From a checkpoint of a small transformer trained on Wikipedia.
Training: a variant of Adam for these matrices, 363M tokens, 12038 steps.
MLP neurons of a small language model. Each row is named by its layer, matrix (gate and up: input weights; down: output weights) and neuron, and shows model dimensions 80-175. Each number is 128 + 24 x the weight over its row's rms, rounded and kept within 0 to 255. Numbers have three digits each. A neuron's up and down rows have the sign that makes its largest values positive.
After each neuron's rows, "fires after" lists the tokens most often just before its 100 highest values on Wikipedia text that the model never trained on; "fires before" lists the tokens most often just after its 100 highest values on Wikipedia text that the model never trained on.

L8.gate77:148109158133115132095148135161147141128112111132088091132144159136138138092126143059126146140112136112117120125128156137104119135120180144138082062120092135131111142108109146126159162093147128123121140121136118111145103141128123122143140145128164111105145108079130164127110124109109132164
L8.up77:116154131131133139167130120146138118122125100107103147127107143086113110131086127107163146113176153107075128103152080153144128122134108128120133127099168158131111138107151119134158127116169113121127155115123109101135126100073120125131138155116153120145119148147147108077109163144150126112
L8.down77:106085158101151121099118116099130166113105111122154082121123075111131122175129138128119087099149147138126151100114110140115149139149135124160154144128122105136135132127120129113144162090102166148150156110114109147104120150081107095149167135146118078101141124089180154122129123098100143139
fires after: "\n", "=="
fires before: "|", "-", "The", "In", "===", "\n"

L8.gate230:123113142131123133149154155146144182138119099078166125092121099103100135090089170113142103115155147123167120169120120139069145126083152130118108174112124128122117122133187137082136092091118099134113120160107149161122157111119135113145120132151154134144076135103161122090104130121121105170
L8.up230:084106162123134127102143157135151137158144138134147150129134111101135144118141144138136117107127094182110143122154132136104101120158138101123181125129136136134117141100112131086089166080094106116109117120155128125158152112138167144120149156104155102119149050122171101112153107144132116077
L8.down230:119149123063153124098085117132152119110123180143127122161117112147129128128110143132149091076101105185141138142131150148158162125127115145134151153101154149138116149091120143119110177124117137131161108087147143145134155098170124146137094135126125107135130110134129152085145150087113165111
fires after: " ", " C", " c", " g", " G", "s"
fires before: "re", "er", "l", "n", "d", "ral"

L8.gate216:161113113136107144080123110134130145108114101118148145147094136126160096128141131112115140122142110111159120109112105123143123135166129138120165124115088148214142172107137117103119140140094128125122134162128110147145108150106127128151128083115118122106156142116102150105140137125151164118
L8.up216:179146106133110127152124134104131126094108086138183129135113168096148120120069149127099106123131140157132088128109116127125125146122127120139165147103091183124126122150117180132204142164101126078148150152099123119128095132138124128133155132152139137119149163133111161155124101110137141132
L8.down216:132086150152128146137105113154123112097132142143116129128109080102150170109113120131159125146160141104132119154087145129148073156165157111143114153090110121122139102132162120135137145119138131156091138154146140105140128143143112107105114126145123138138176148151120086129152153088176091097
fires after: " =", "\n", " A", "O", " (", " re"
fires before: "\n", "le", "er", " 19", "s"

L15.gate7:116106120124051186112144146110103142128130083106110113136108107092091168085118144096131139137119159103076125086116123136142146171142145165128103117134102151115137106122168126141157114127105119114143119149078128122156122118112095127150165121122114107124151093124107129131170120141119177143
L15.up7:095151099152129143151143138132116150124099107104097145112134118165147113105103147128114104157096185146124141108118116136103167129103114175117154145082150127125113089144151119107077111126084123066090121116109131127137130157083096121133133091102100149110120152112114143162125098115140091152
L15.down7:143120148113132107126146151125124120122141111107138144069133147147165089121111119125135101130129120119108169138173123102143118172136111177175158105115144138128089121123148138067177144116126124144098097133130101137179176112093148153124138139129093125122143090135094155168134176096186128121
fires after: " ", " A", " N", "n", "O", " F"
fires before: "er", "le", "ur", "n", "b", "ber"

L16.gate241:127108141109141152161134132149094112126089146150106108120103118139113107115156163120138101129150124121130119115160120105096134134147135141143114128150117160122141133148142135083145137130130131102151115116121155136156141117162121108121166076147109082091122158125115152138122159195068161175
L16.up241:107132148163117148146098139167136115143122110162116118118119180141139123071160142120168142114128123126148105160115108139142161102118100127143115146142138129114155095158136109157101141147179147170135097109126154091110195169143136115131189095120122118116127102094081131157160130114155123149
L16.down241:113085089133143173115130104116142153113116114093131190090128147107101148135141106153113098085097115133157098133161140109129120107093153121120114081108138142120154119151131154167154120110143142116181141131104117162128062137138103109110139112157103134144120133102167113144127141162122128118
fires after: "fe", "ro", " he", "le"
fires before: "s", "th", "f"

L8.gate61:088108113146109140152107145160103135126124097133169146134117108118118122106151142122117153142129117144117093080145143128129131095136135105119152082107091120125114087103170146123138176111099148111147147095161137162125117130154116126103148172124181116132142166129123136117133121129109107145
L8.up61:139106094080166125138094152175161132156092133082132099104161127107138151122106152166149153121209143110154142123139115154141117157151131133096099137058125158147139101142137088136090099101115122100124112144118105133098126107146116169178124154156108115138111127106135106112117117161181145140
L8.down61:121104132128120115143123120145116122123108107137085067105122121111181137116143113084170133116165144107130111068118128115114145112169113134126178110111148164086061100160089123125143164108133082163150152118124154111105093096100110124159119175104120075142098143141146128108139136116100140149
fires after: "\n"
fires before: "==", "In", "A", "===", "The"

L17.gate273:091136119110082107104106143129161099143118152082102136129121090109110129131133086173123123121113129104083167057146106175139125165149143140166104155105126141148138082114103127162159146156122132126111081118101127118125092135143058143147161083138167129159139159098138100119143121103116069119
L17.up273:128109130149119156128105161145143084109120131106103149097114125112114126110113150150076125086120072149117093139107125114097119133171143150151123159118144132129141087131183132091121153128163111117146134100171077146156127082159118128123174102148144120097114138098124135169149123133163166124
L17.down273:116141134143074110136143164135134127144111149104134109138133116135116163122102139114147102140167115123118134112143133073168133117142139115095121100151145129165125086099121121148093161114134117120138141097133197094125141111135122111073111078129147136127119127131154090118114113132129132148
fires after: " In", " ", " re", " in", " A", " Con"
fires before: "it", "ab", "th", "ent", "ate"

L12.gate43:111107120099099144106109114118135171149142069108150127089107130133122188092109124125176131120134097101124140124119129079158131113095163157100157143127125141145112159148105074134187075137159165104111097134116127105113154116132139069157097164172152147112144104125148091144155086109127133139
L12.up43:139148177108186143168083121144116161124127107111151122136123058158132163156116106138149127101132109106097160172114131156107125142134133083121135103121149117161119149168146127097096127116111108158087118185113167124126102113119121121096086136105146126137121190145116167132100104108160135106
L12.down43:167115137108122124163127120115093111093104103136147108131113109126123147132120134090159174145137152096128164147116140124114126154121148141127103155200142092127094146133144130134142100103150155156120069146148118100122117156140152125120127122127120073146096114106100154098131108113107138131
fires after: " ", " E", "s", " S", "e"
fires before: "er", "re", "ral", "r", "i", " to"

L12.gate186:103104085139144116127103134138121121114104131161106161130078140124148112164093152129145112109104134146105129162091092085137118173109110172129118161102099168160127128120104137079119157155113106132129113154144139131106169134111102117128125122146143116154159135169136125156121119134064138120
L12.up186:158130103126128159110160120127144125137156123099117105144118136114158141128066108166130135148137148142110098128108120120085131095122082113097184094121152132125136131082187128134108135087158156122120105114129169116107126131133134102073119122136159133137130129130127138099127116133121151144
L12.down186:157163121095102113180113116125133129131076127118104144120122164161164127162148121139143120133155102141120133109106139164161172122102159081063149121107081129126124089119125137112142156137071107116152097118149131117116148137158157126106106096124145097143142146157102151153158131124104118120
fires after: " in", "ve", ",", " In", "s"
fires before: "it", "all", "ig", "ment", "y", "duc"

L2.gate57:121120133146151145108104121107093135151154115165082097119087134126104163082141120095115123127133148131152160164125113108150103176123152083177132143157149145122130094143181081116166116157154155145114143113117140107173102153134133129161102104097119111130129123125067119159104146131135085126
L2.up57:103133117103098090121153168146147182143095140164125132181118120136133121105124128126110118135151110103135137113104181153111149137123125102148117141150155076115110105132140123093074125119131182114158112113159145131161093190126183147116096154110125113110138105111108128143127116138141102085
L2.down57:107111147088124100148133159145123144117123083127148145103098130116156170136133112152096095097104170106172112138115138114171140125137096103143110105154156094113094140119138133099120106141153140115085127101155114132106145112122102168129117147086106112142092086101128124124136117111099101132
fires after: "com", "li", " Com", "ri", " a", " No"
fires before: "te", "il", "s", "ed", "ted"

L8.gate112:133111132126094116167122145130110120105105097084128121110129101120148161060143124130132133162120118131107101130138140116113178139089126137134147132068174099158112158138132111139117130129126114128140106154141172077155100139165103119131135096143146111139143192128089166120099143102098111095
L8.up112:140135175153115106140118100120160127150105165158119119168161133111135128126133164175097083161103063135096129167154123153147102115122157092158098138128150144153143157143138154093179099119133144137093186130152134096148122113106144124151148132116126155157136115125111118127117111093120110124
L8.down112:160097115121138126108100096090120081176126123113085158156109122083102111176135105120117078171083110142148152093143188135118156118140160107140147156111111136175137161139134115125132136141092111134096135141099108133145127119136181112141165129112112134103099137094117134140097112131118129098
fires after: " f", " F"
fires before: "us", "re", "el", "ction", " a", "ster"

L16.gate164:118090168116109129107113124107111095137171147129119107136144129101116178087147101152127135135052101143143135128147154061103124141094155110139121137123136150130127122138147148160113096122167125126097188166106165103085123148167116131163155125128098116180149129102156140107134141135113112135
L16.up164:087186153135133083106129174104083128120151157132144125135104119117094100158165169104147133117165126121133188144143128104102116126147119150156168087146152097109076163115142082097133135151092147115148121124147138113145124112092118132134128141109099117144115164137147087149134139124131111124
L16.down164:136117126119133116101122144133109134119106085177115131117103103113114157121128104115153124173093128118143102117152182168115148144138097128149107131099145110129090100113153157156132122102114111144098130144126115125166142173166154144117150141119150178131123088132124095103123116138117092128
fires after: " 19", "ri", "au", " sign"
fires before: "),", "te", "ic", "ter", ")", "ron"

L17.gate156:124100116177092127153112123152129192179107112131179116148120114108166169130114124101120163094149102119121121126154124121134175122152139162131120129122131154151102106149154162144097147109167190135091098099121147130166115140117128142127090150131147144115131101141147083120121099108122112179
L17.up156:133126085131160135092121143083090126150108128092136108131106126119169138143130159089125109141134174126128136152153158138134148108113165137106079135169096144144079141111130177111139127107147108120129125129160140103140155151162096132134143087099091154139096127121149135130103137150132098127
L17.down156:127074104144162153098116101069111103124131147123134132119125089123190106092118147123141139134157138138135101073153160100132156114120161092114122153094123140141115184093118100064124133141127143156148111154139111138123187126149149129130117132119131121148136131119160113082103136142133085120
fires after: " ", "-", " pass", " un"
fires before: "|", "ed", "mon", "mit", "ger"

L18.gate264:139141140143096129139164113162147110142170139148134130108066108129155140101127157147156134128155138109147152145115154156098096106106141153063114115103176133149103101103126141163163141127129117118166138140112163110108168143156127140130119124153102123124089097170146139125107135092076103095
L18.up264:168113132104141113186081065174124119107134123163129106090128123132138124137119110114144110142120104147164095142145093164110132154128143177127135145106165113138097103131161138095104154130147117133128113125174147128161136115122141098132143105104075163150152114123142128136125120137163139132
L18.down264:138104133122141156101156140108136152105093128118160173124132145115118128120111115144103142158139174104136160123126122103096117102138110131159086159165088135126128117125093134145150075129104119120094148158073144102168168134100123178131114104103158108130129109111138100120169129161093129166
fires after: " =", "==", "\n", " ==", " of"
fires before: "\n", "The", "A", "M", "G"

L8.gate68:140123148077106143137102113113100131131122135110130077096088113067107191117122123165105143107120143149133141163112094176085109109124129124112129155100177102172149132095133121114112157143152154133124150132095132145101132136128091128137225105158082107168115133106107138146142146113132131119
L8.up68:126090123117135154142118116097126152137096134144141096150090130127116114127164156070145140147151106109132133121118182143145111136157095073114129166126149124125109124131100125123080094157142148181108150156136127152135120143094160136113110108151142107133124130158109132118169158118089126149
L8.down68:105101119085150151174110146114108129120144137137154182132121120107118095125125098161119136143083093125105125127136144113124136107100156135129123159124105143161108129170103128122105112090133161112109156135136131102127147103171116174129161126096150133165064126093111127098116115141106116173
fires after: "st", "."
fires before: "u", ",", "ute", "s", " been", " "

L16.gate42:106115124128116146139079131079122109130070158113131093145116124127137124114087134099130136180168115134120143174124126120091138102147137120143131145094142159109127136131122170119126129140172147115102164133168117104123124144115085143202173125144114148121149121090150124106106120160144100133
L16.up42:094101133168121157122101158149122143169123116148102123132121121153130081131115118107125135159114149172165119104133139095130172123134129106125120080124144081084148128142147164179112136124137076113102131121152112112114108109153163115141084112118135083142147128134128175141104114103102152137
L16.down42:109090117138127160085126118167170137136101126128162112135101055149117118087123132142128087163111138118165138108132152106112133136136104137095115102130148119115125126131128160175162170087130102147105118116136161119117150102169117059134121101128173069157170108165148117155130093109118158129
fires after: "\n"
fires before: "===", "==", "=", "|", "-"

L18.gate38:131127139232134142135108179122119171093143107154141142105081110160122176093163140119127105171101127112121094169120118093124127133156133130148135160102144124135127158123120153162115143176147127094148106150112166095127133140114106134155152075149115141114162187095115113050128140112122155148
L18.up38:122097095135114128095136139158150136106101143110091101118124106099128111149133099108138124108155090110116104112095149096116118142089158093104127124072122124125092135141091098133127127109174127170133086112124085091153170103140130109154128121136128089117122137102135152132125083120105117135
L18.down38:155124159111136117095095166089128103101136095187084137162114135140104135139147132103175161132146139106122109148141097104158124116121102159137144111140150089154138143122133149159135122133128134137126143140108085119152144098122118160184077148101132100143100141158100139116113160175161130153
fires after: " (", "red", " ", " se"
fires before: " 19", " as", " the"

L18.gate103:154097118157146109177093115143137127129091131164116122109118120176135149123108149068168140139178163155135144109137112150155143091149143099088160142169146154151139099124170139110055146111149129128183156130116123137084105132128128151128138136125084128134112118112089134136134126096150143121
L18.up103:154125089128100156152163160120126146150127098124117150133120126132136149150118140118099130124136128130101110151141139092149113103156112110142145143134135124129097142169125150131145119126132149145136110136161109123115107114142112136134137123144093151123136128102139194151181098169129154135
L18.down103:123139109098144128149106104182108133155113145113110076141143148098091120134107145146111094126104134155123133104141127154111111139102148144143124116084123123119150157139180135144149117109065133117091098121141123122116135127137153147133148131123180124149117121142142110107090103118079115102
fires after: " |", "==", "===", " ==", "s"
fires before: "|", "\n", "-", "==="

L11.gate306:099111125149117129120109143135128138109102120111110110116117119127111139098148070116163109157117142154082119155148103148138173109142093118105125127121158172132115098115147150106135115073144197118069150116122155119110093133142104146158167159149127091089120118129158099116105129115116124166
L11.up306:086092109117092159119093162103091111101091130131147119128092152103126137133152141120147138133145114140131112116089141120118132142140078132106124111138135146125105096106162148104158113094137157146131149114135145168104144138124141181115136121130118100110119109120129165122138130181126135172
L11.down306:116118130116109120128115133122137121117134109132124096095097142085129135120133125105158173118196119115138127124121124124141150140135110157136113147158149149115106102136153131164125140117153143135163120115145152123096116108127122134122146109102118119094123135111125144112126102149097144133
fires after: "\n"
fires before: "==", "The", "In", "===", "A", "S"

L11.gate2:087128107138126112137097130140040134112115143144114123154129093131154142107110136124128123142161126134157151133119116136169129128139157146134148095096153139117144108122106136124158134126132132132148128129160129081132130083108150137174116160141106153128130116087127112118116117100107083135
L11.up2:143107181134149105160119107114108116105099116125128149176117117123141137099115130112116104164136124102135110124138113142157168111130154102128065137126160164120142094096143111122102135182113113112137131123161125110111167083118108141130157172125142102118110129150118115135140138115139138109
L11.down2:135098149156149148131138140116117098105124114139117125150136148127132110130102114112125093157212151128111111140143153113149118095124136149131124103151125107123142119111156150131146167156119139137117124131128131119113115123139104143126094134110107136129126103138119130096131100157141099126
fires after: " p", "\n", " =", "==", " ==", "."
fires before: "\n", "ce", "H", "va", "=="

L17.gate353:109125120138122164137149141097139146159119162108109185132099129117164118089162122118169123127120056145135097113121116158160173126121149106131087131121135160139148134125149127111138147103109145141114121127116126134120120092159082149145147132106094128137135097143133126102124161146136145136
L17.up353:129099105170117131088115112162144154156129159138193091155128126131159139106140132119106143146125108163124124141154117082130196156197130102145142083150162124117107175099099111137150118157119141108133104160080126110123126121106117145154163130134103116132142090141169139126130141144139078078
L17.down353:112105134141159127098130119104156146133108141136071130116168144115141117145141133154121145159150119107145105145131098126117132148110105123125149113145145107171119127136130114166099120107133107116122082142118086158109121136106134085121144116117158198060145146149152113112122122127112125172
fires after: "ro", " fa", " pro", "fe", "la"
fires before: "s", "ed", "ty", "ade"

L5.gate59:127164129159122150154126139129146081094083133137134131097131121103100143120160154070150135140158120143119135139120121097144084116182131138110104095110145155157126144100104167119125165175168151089112132159127123118114095124110110186144141113145087133139141114137146134081095120144127097107
L5.up59:146156126149139172117125090129119088147115125126116150150121158122106163145166135156119154083089139106109093107102139126135139081105132083173137121123126155072137172128166094092109116109166116124144142115171150145158134138143100062114108151115074140111166118140117195126093139100141111125
L5.down59:121095125131119152151178133080150126130112117136082101142121135112121126140124125086111130127140168115126174127126144098126142155167100152082105128143135117144124095130120138141159089121126096130111128169127134098107149152124142159151107075183132135169116157121147109126132115095116133150
fires after: ".", ").", ")", "'", "\n", "s"
fires before: "-", "\n"

L7.gate304:158155151104114130131141124107137134146151089103083120117095089123172115100163133090148138125095155156094112134115123082160126123106139115129104134140148170105126116138097116080123193097161099095109149138117134084113138103129128152190152113058128132136138105136147135101159127149104080120
L7.up304:119143137081108118172147144106132105143119094108121129142149151116127071137128148135174141097066154158092130149111131129183156104099137111144120129124111165088163131194115121126124138144106161133126183149113131101139163107152126093158151085068103117116142088143117127097165135116133121084
L7.down304:127115146111099159119154138136141094130129136132166100142104105132108104134159106171098181102176125089103110128096133110097167150099123104167122118097154143109157131162072122108090169148150161104162133146105128083120154155142115123084112173129117146133074144134077158124114141113122165145
fires after: "\n", "%", "es", "point", "ate"
fires before: " ", "\n", " V", " Party", "---|---|---|---|"

L11.gate346:099129084135135174133125140118131168109108125120148114134085145124148122144167146131122136123127117084124125100148120101135125150121172176097135133113088158154143144071156116138119125109177155127140126109126173114119164150134114133140141119162119142125142142098102164138137135116103126107
L11.up346:117149114132132145087194116141123081121122104143135094146112113140133135143115133129112108151176099088148142213136143091153143142132121105100098135117112137142133156084086107136135156135114130141142097122155171086153116118120112154094104099124080138099101153124185124114121145130123128107
L11.down346:135101133172126113114136155169117097093121159125115118091149147167146152111121125127140128116115119140128141150116126187122115147135128134106135160157132075098140134170080144164170102151102111135137099138106097159110127114118122114132111127166089146129119135095166130087157098109118131145
fires after: " (", " ", "hi", "7"
fires before: " 19", " the", " |", " in"

L17.gate351:124119118156078131145146171136143126094120097147136161104068132155115111113160133121140118137137108075142138117128146143149114129117148141156122167153118152167136192124088135101138083133136155092125113177151132150120158118152119113155112080149139110158171161097111097128103167126136121097
L17.up351:142097133161117118126095098106120158122148136112105115128104142168127128149144143108110122091105131099118116114122124139107122172162127152132104168126115147114116109084126147065126161161127110128168156127171159126156168134112115103130151128112086140123143163127189105117141164122087130122
L17.down351:139135137117126113106114156106138084125081124115120095104086180102138102139140136161119152156138139099117148135094120126151101143102118168131131148115148132137112119109155172133143122142118121149165123152086163125136135094115109149118135122155138153145086155144138100097113103138155099143
fires after: " the", " =", " The", ")", " "
fires before: "\n", " are", "for", " were", " was", " is"

L15.gate249:106120138165126131139130165151123138142101124139078129140127131125147146131120098140159164098136132114117156136093156105119149138112130120105145108133125144165136085132171161067108117106118110173125156156135085138116140102154127124138151140140102109115147103164149174097122089129126126091
L15.up249:111135192102181132179113102104103149145144124135135106121075145095132098145184135114147126131142143096143151082083117093132169128158194164131122091106114137140136110146108113163136110130152147107112074133123146123142140115124158138127128156137141163152148167111097068109141125150119148131
L15.down249:135137135141126076136131086105135196137127124141135175133114073147115118128117133127151156141135133128158122087099156120126150107134131132121102122110109134149077109160123114127141099140115096128094152135123116126158122123165140118143111145115137104173095098124124102172126086104135163149
fires after: " p", " E", " con"
fires before: "n", "ward", "va", "ition", "or", "mar"

L2.gate195:114114140116128122135167129128106128129129158129147148106136127140118110138117131060163123112151132147094107131101132142184107103110085115158123095095141157124122106131152118149104123090123126135116140129133095114120107115130101119119142143073146120103155158131156114112119120130154120139
L2.up195:092112168159122143159193162139147108115157134109110145127129085107114140099167154147147121148121135138131097087138139139136115116118084128081112125146136099107195099130143127143106097144075091146111116132133089135096115112141099128152140118123091173140141153171102071144148141140101145137
L2.down195:122125127159151141168165108092153076099145154102164112146125113112127134120133135085147077139093117088108132114153125153150111105142084110133182055156102112166122121092106097094143072149148090138092127115154114098106095124140136107134098135097108130109149134134097104115151124090146129115
fires after: " ", "e", "-", " Se", " E"
fires before: "om", "d", "al", "an"

L2.gate137:108093102190081119085093126121139156117103089110100150134141125097128151138131093125100116119129111122189138090145136136150098151103144112118136124111157097149136145162133122117110104125134121131135148172149096124137155126116095159151105114139148146096168114137115154163159144128126103160
L2.up137:132116068144110135108129126131115163116163125113076122130189115117084182102110115098086137128167079117179126108110145110099130120086121133110142137149160108116127127109151090086139126091163178140126097179143110099161129134132144148156095097075145123152134116127132195110138127116090106156
L2.down137:113132092175088146119109107097128123119126142152110117159135145073151161142084152148156120139164142138132125127114152123158110081133132144130090118079150119122121141108121159122119135158135141095140093150117127124140132145129105157151109120135105115097116086155137149071133112140120103114
fires after: "com", " re", "li", " Com", " trans", " of"
fires before: "ence", "te", "red", "s", "ed", "ted"

L5.gate55:124164146112091121097139142125132111109098135113110117132084065108089099110152129094120141109151158123088054164151114151094122174102125187180096125113149160148120159152130117113119135169154146131134143107167114100116106111137128128104145154102129103133120103134092129100179151113114095152
L5.up55:141100091128129080095106107131115118145133119152128156095102109102142095099089148079125107123129118136129119150172087111120131111090135161125129158113139133089097128163109155140150127120125164129138167158139120131132170073159116139122136149077095106128111128120131098117076177134143129115
L5.down55:119111126106145111119131133167161077167148119126146065152142124107136118133152126098136132118163150170101139139138108135159104121180123118116085167125149096138144126121125111143095166099109134127186099114147039150109127132127144092168150151126129122160146131089100126106125110159134148109
fires after: "\n", ".", "ri"
fires before: "\n", "==", "In", "y", "The", "A"

L15.gate123:143118105132106151158143137167148153110160098102162117141143088137102100161088156170159065135116122175150166104110127138095126089106145124124191155140129131130121086119145129160116139148078137125115141145121077112143118119159091165096180120138144128170137105137110119150147123103159103141
L15.up123:153130160108129108094127109115159106149152086105131126101130121119123146149108169147068142103128134139148133100142125161124113144129121134130107108147143156132137183163110152117100105132105143174126185114151129135114170140135102142105128116179058104131147134121110124130104135143126165109
L15.down123:123113124115141144134167191126135124119139170121135107149087137118104147136116122194112148113129164127155141079103117124087150107147092084127114115117120149146076166107130108124111124149151130110144124125107118128131116131122165109131154099140137156118147105164142113100146091171142097116
fires after: "st", "s", "oc", "c"
fires before: "u", "ute", "ed", "s", "as", "e"

L3.gate199:157149160062134136147127117126133124085131143125115106142128082150083117112135193137163174154164134164124138123105128089129134121118103183132147152156114146130126149112113108055129139171108154098134126146100134150119101169136097106154104109169118175119149172119142154105085123128136142079
L3.up199:121112126139136161153119158159105086121083114132126122143102122142117125132156115094164123175110115128132160140127111143150123130122141157137095138147131144127109163128119133112161128159118164129126151155123129130158113109141143095119103137130139155106096093133092142182130141161143116105
L3.down199:159106144126151151155127132191142108099137145132150131125157090138083117138149135112118131156138140121146134130115130125123132137131120132102159147124110153115111146151160149120117139161137115178145107149100106075104092165127150116125152145115112139087171138097140130108084095176140152120
fires after: ".", ")", " |"
fires before: "\n", "-", "|", "al"

L15.gate113:169125123174120139156113144126118132097113098111113129149125131125118098121145100108124118106129123142109140146137112106156187133167099081111174102113105110115063143139132119104136097168164154121128133173140113131125125173109135093084121084139132106158140093114150138123129129095077107147
L15.up113:157128094125114105145103148104144106176121170099106135123171120119143140174109098147109133129171151153148101189081143126117132135114101093162125159107148093115120107098169116145139123090110099141114156128169121093095105110167142142107160108160148136160123131157155144143147132135114147108
L15.down113:115108105124121150114148109126112133119133141121128158090116103092127143107148107132177099136099123149131184098109131127132120090089124077140101099145104115133145120136179138099115151156111107095128107120132102133074112163138139143136166117167148154162130112130125069171125136101131162101
fires after: "s", " ", "es"
fires before: "or", "ion", "ure", "ive", "ical"

L14.gate28:111153117171147128107113149131137132142067095142110122140113071115121159123155148196148114128114141134168126103065144167152113141139109103141094159106108170084155161127154139120128109125150134133098178175103160117089151112115106137124136104114092130143123123110138122116131113133078114103
L14.up28:074162118136147126105138135083116128112112142153132175144118134139088154156171109102133124105132075112112154128129110100149144090089153100145104111155136070156193136139127184142124098107128118139121179116143121076122117112125136116146120141113108133153100115176110108125155109125161147113
L14.down28:143154047090101156086111150122109173141115101138109138111128110132131129136103127160147112130102149082137125139117147127139121136141099147147105110124113128109155176124108136117136116153164116117089142123121123136145117139170113132078127140140148116170159106099109141097143159150156112127
fires after: " 19", ",", "ed"
fires before: "),", " (", ")", ";", " |", " by"

L15.gate2:150124165167105148135095114104112168080127128155122153142123041107141147120130141119122109091092129116114144096130122152073138158108128098140119123117117165094128152126165142107091143136139123137120130097176180118128138097099143111152117124140083109153144099133114124089159167088110102170
L15.up2:113130111115135205196144094136137102134134132187114118118139135141108074133149093158099125115137118089076114106141070140118142176116098129136123139140146150084169140133118112170135089136083169147134074124140131097121119136090120112151144101077098105101131142121094122140133097123110081125
L15.down2:064146140092116174105099122101101087154147102121146117159140136136160145079134152108082095092103093112128122102130129086134156160137135091126109129128139132144129122119129089099154130135138145157099109115174128129143146151116127144165104096159070139145123138160151123129129146109128113149
fires after: " he", " He", " w", "e", "le", " It"
fires before: "th", "g", "d", "y", "ian"

L18.gate268:142126121162099098080133128143106151081151125128110175128151088131141153128086137137139120082091096174116162167080133109127144189172105141124114149110112125122064100147116166105142151108150107117150141108148171137101142140142134075166206122103140127144162137154086131132148114149114111153
L18.up268:119155127135074120075153123142151129124157109146091144117135093157119180158176132162095174120174107099161098115071116110099111094141146099095150132112155087134120112175140138144133124139132165097136119121129128117120125135165138127123117096138105087152143182125153131130134134172109127105
L18.down268:123130108122126149118105127142149123165092101117141125134107148164100125133108140120121123109159116144144110119138142122107136129104109077158106172134085109179127128111135125124132093085133124179130140143126137128096114113124125121126123128110114170126121095130129134116124152150088105096
fires after: " In", " in", " con", "S"
fires before: "it", "ru", ".", "all", "ant"

L3.gate315:133086123134048115121099110124170123173155141156134130109122123097133138159159141115114136146085139141126121151130141118124161153095113129124162121110155127122080160128120142133129148099110138147118156117115114135114125098128108146140150101138139128163144137138087159110140122132133099126
L3.up315:145119135113124098115131125172127106131095134166137147102147132156179125136127122142120138127142072155144086153179125115092138147133076141110140139115149137134142077099123091153142118133170155110081137126091190148131115120116107149138132130085133118112082120153122094159133087107107142167
L3.down315:099120119168069108120135165148130133103164122085133119156130142132150065153151148143128126163132130103130098171160072092125144111142131127120088111131137102115127097146120108143131135155122159121127144124118128101099133148149072098120105171078107116110160148149143105116120141129104157104
fires after: "|", " as", "|---|---|", " the", "---|---|---|---|", ","
fires before: "\n", " as", "-", "ri", "---|---|---|---|"